MLP neurons of a small language model. Each row is named by its layer, matrix (up: input weights; down: output weights) and neuron, and shows model dimensions 64-191. Each number is 500 + 25 x the weight over its row's rms, rounded and kept within 0 to 999. Numbers have three digits each.
After each neuron's rows, "fires after" lists the tokens most often just before its 100 highest values on Wikipedia text that the model never trained on.

L6.up732:503501517489471483494484512531499496496456494484511514512548501486496460530555486454531496525503459485506532486491533450560478496512524537501484452521495462499499442484478556464491551500526562554474472484526486529494572515470501519508481525511482501529563523483512467454473482503491500543461534480485538509506457488479493523527465449492536493532519474481484467518478489503488461503483
L6.down732:557494482458507538501473522568533471506449498469530497526505475470506501529458524505510496528516481490497476489507464522487481504535495541516514502532532527531548497447502507509507476506511480528487486520478511502530506526509556503511513520491482480495521536509503489460508465563524496477521483450515512479459494474516496530484531499502495483499521462520515511511491478467464477492482
fires after: " |", "s;", " 6"

L2.up1375:509484488478533466509435456551515506506480506537476515505499481499486506526499502501504493533527531478507491480506515519502502488495477490518493516532548504497440525498443522500507488467492506477562509479547507486505524507507504492493483500491520536488547488471527469494502479489481491488539530521524496515476482520492505491562482474498476457505479491509487485515511511518496498523492
L2.down1375:476548487475480478460465547502511504513493499502503494489503461456529541468502513503483517554526489556497482474502488500507521502491519513534505465514481526530478484471459452495518483493500464524491515500475463507501534542511450478493507491501470529484501473474557514506522462527482493503502490500473471476524466468545503516479513490520548469493480513528483555526502484492500520487511
fires after: " |", "–", " -", "\"", " Running", " Length"

L6.up373:530522525506500500510487486513544499510501515488552457529535523543500540554483494503539467507537489485502471491498487517486486485501537504511496503467568494517521516465511458504523508532486528536521487495532459506490505540502519479496508468527483504481503506555494500496491477502465503490490508471515539499506452515462498458515474484504488464447522456536477492515524522502541520488499
L6.down373:498537484505487494481518485546560522474468510521500477460495467467487494468489493515520503504491460489464492456468542492506514534523495541533499526547483485533501499499532506490518479544527487490499541456531466480506507524473513503496507530449509499526472514506517467513483498485487452489478518482498509506502525484524501528482526546487520480551488541498480450484534533476523515494481
fires after: "-", "=", " of", " the", " in"

L6.up1061:488539512442520492508566461514479513529487529533494535556544482495522561512529484494513497512518470522508465483493492495512499544458479469514494501524487516516508546512439461514493499478447487490476552460505533478543533493500475485478497533516474505498492454498478507510512448431485454469498479506461488478540489516501473451523506507451451484482527554524503533475525482503551477532491
L6.down1061:496472510530549484514477512489515486536516446503498527527493518509506491465488524501487492536500514504472498533462487520483464488468522493543491479482514498450478509473573536521490494530477508501500489529544524511535509463525510491518471471507503454495547522524534484496476502498528531524483481498496489474471508507492476520529490459492433509490497503503509471493495514511559564470489
fires after: " it", " was", " series", " It", " has", " which"

L6.up1753:478470483484530481457547504482495499508510476518529507557491496502539486488496500519547488492542506488477514478513531450512473520452553531486508517513514478505547518496483537571517534514476530462460495472499491518489504559468480497493487535496516547518506475472508501509498488475461533486483527530461502498463453480465513549501441511473526490510498518488507515481517491490527526502489
L6.down1753:447521496503524463505495497511501539506521512478479442503488453479480484517486453465488492497475507480499457492484518498486512502535487516545475494548480496507503489480493468509509534519488507475478512504511463504470454495511498482500560487500488505476465492510502484529528525534561533482502516443493480491513465486514522493511499508504518567506482520534508457476492480474439525452524
fires after: " to", " would", " could", " did", " does", " can"

L6.up517:471477500493549519490513504491481524435500521487466532494501484504528480517504438471475506499510467460508464501521520513536504478479499538486516447539503522521520491515496521509488542469478523502496485539497500525527521569459484508525512483483493466503513548463507535492469459496485508494501482519471495535497490501503502514478456473516483456479464495518543510482512510481475446502480
L6.down517:476520497495514484489480478466489457488491493520519486531511483513531496512523487528505495503543523537536506503512488483478481493476485465522481525457513525532532491484460507519518492489531482527495514526497454525467515510526488523493448486512531503537470479518505470516530534470542498466507511526533498498542464505509502485525493527524511515488548477445491473480516515499510515488520
fires after: " a", " the", " an", " and", " made"

L6.up1472:503530493515463491511507472524470507510484510461521484554534516495503470451513471488505529480519513534508487512530478446499509488466473532514546456512510486525505520510483493469493490472490496532512487460507463527500559546488472504510508515441482538506530477511538497490504475503510472519528496500528533505489477480508526524484491503495501485483515464503510506483520488496516494518506
L6.down1472:481566507451513482494527529487527518450514521507510489497531499513493507504485531525544507506501515463461482521492483522476464480505545534488516493466509506493459485477504472502515495446525457517503513532495493483493531505492459469493473495492497471501550523504492530496518510464500456497469532500483485516496514473455481514521513561511477486496475505472479496494500492477496514521513
fires after: " to", " and", " could", " would", " can"

L6.up1194:501538466478501474479534474464455488545482548526488518517482484487540517440505464489510525474495485441508492483552483481526492523513554534508456529471513463476494496494536470504495509501553488520520519541499510509464475546483509527525436517517518504490534490493511494507502458462514480485466483521503476482470470498498490541512490504522509500532502485507534504494498506488557538489483
L6.down1194:534473519507510540511496474512496515477492466480518458473484485523489495534490508499534445487498517472496489478494535510484488508527509525537544448542499519465529489511517521499495526479498492518487448532498462439520537485477478463491531494511468519474518512504494548519473527515525495515507548504527515517493452535483552485494502490513502485462476486482507485476532497495491479479536
fires after: " in", " of", " on", " for"

L6.up892:515485479467482488524513546521506510536493464486514478497508477472531536495467501486512496510467549509504494523489459444477541482545478534459524530498481481471496533499526511537536511493479527565485454504529520530522509508510503496556505472503481531488512485488503489521477532452501503480470488501519473485494492463529502547522493467506502499493466526529480530492561548480513531476512
L6.down892:514516500501458516497521482479464523507515525509506456506538497534530510513521478519511483515482501470507503461474518470517520512504512466515507465488511492470483424520498488496465546517533491477469503494521490497464481466516514500494469462555529525525451495460502523485462506518486485517470538501530510493504526475490514512482497517525529516470525459491509551498478507498485534520467
fires after: "\n", " U", " (19", " M", " P", " Club"

L6.up853:545493526469493481479502477518516545512491483553523499499505525524541503483536540490517465510515489463499536494427514555480476514472523480499545506471456475494464481465510510512547526527480487474505453499529506499473520512518463516508507491490508513450542507496529500530503510493477487514525485502497526471530474523496501493507470484524504506525495478492473453454467492471505478545536
L6.down853:496470458497482508496516478478541490506475477511492495462479485513471448533517479526469505524535475490510501512512497537532499501498509545501499471528545528470488481485513517488463514496501486524501502508440468468501498494506519436464504495519501481473483524495498484484526462568502504508471486504517487533477464518519497511509540505497512500450486480506466557492491491516543558529487
fires after: " and", ",", "i,"

L6.up48:493527530471475502489526498505514515487499460502513469479502536505452499441539456468461496520485501542478539489457548486501496492480468531482477520534479482523489495478485516517478531534487482442465499491509519519535495473511519490511457537480483544533500525504531488520497472499463529499434498519492496518495459496497483513534511517543508512495528505446480515553497514516492508490431
L6.down48:517485504502465550498510471487480525496501479475508481487520469461495509536494518517499512499482539504523534517467506461514489545469497498574504508535508479529520509488487510482515491499491453505474498499523511469520487522490501558519472480532505480499454476543519509482462511472509500498543514476553484482508478459477480462494486440496500492505495507495502551506480486511502488519507
fires after: " a", " ", " his", " the"

L6.up955:500496503478514473520499477490518522492526542496555497531491532536497510493569513501482512481499551497502533500468495479526480507485511491507503482503519425494530496502492471487486512489455524502561486491527536532478510442455480497498468487558451455505549495529509489525506474519461504485515480498474560521484473517516468512548501494480514502508495486479516478509521500523515453515495
L6.down955:472511500513517518505489493506480498473512529506497442475541454520533487514475475502505513543544481548494427537505489491464525505486484458505483548495487517534522496463486511498492481484503466473529523504508484459500529525507518466523564503482494535503476510470507480515493533479478525499498494500523472481493505566492526483483503500498497524522523481469504522491479529500490494438470
fires after: " in", " (born", "In", " July", " In"

L6.up1374:514479490493521513542532522512490493505538509474481474543500488492486490467539491503546530484504486487466506502486513489511533530471485506495499505491518495506522533475479528516502501442473507499488523487546517511483484485477502505527480480452458509481468513502528460473499493475462513514470506516510454525483462489482489505507500502538494464486496495471514510498483487503527463487523
L6.down1374:452539467462522508476531522499486528478504512460483509528525477488503501507488518500541481525511521514440513486546478473486453529470508497516497508491512520521529518501469435479538468489474459535522515506496497492480523533464476516484498475464501467512437520494509482539507522524493474523452522560481500522500544438479517528542512487474512499499503509464518526497487531495476445510470
fires after: " and", " to", " by", " for"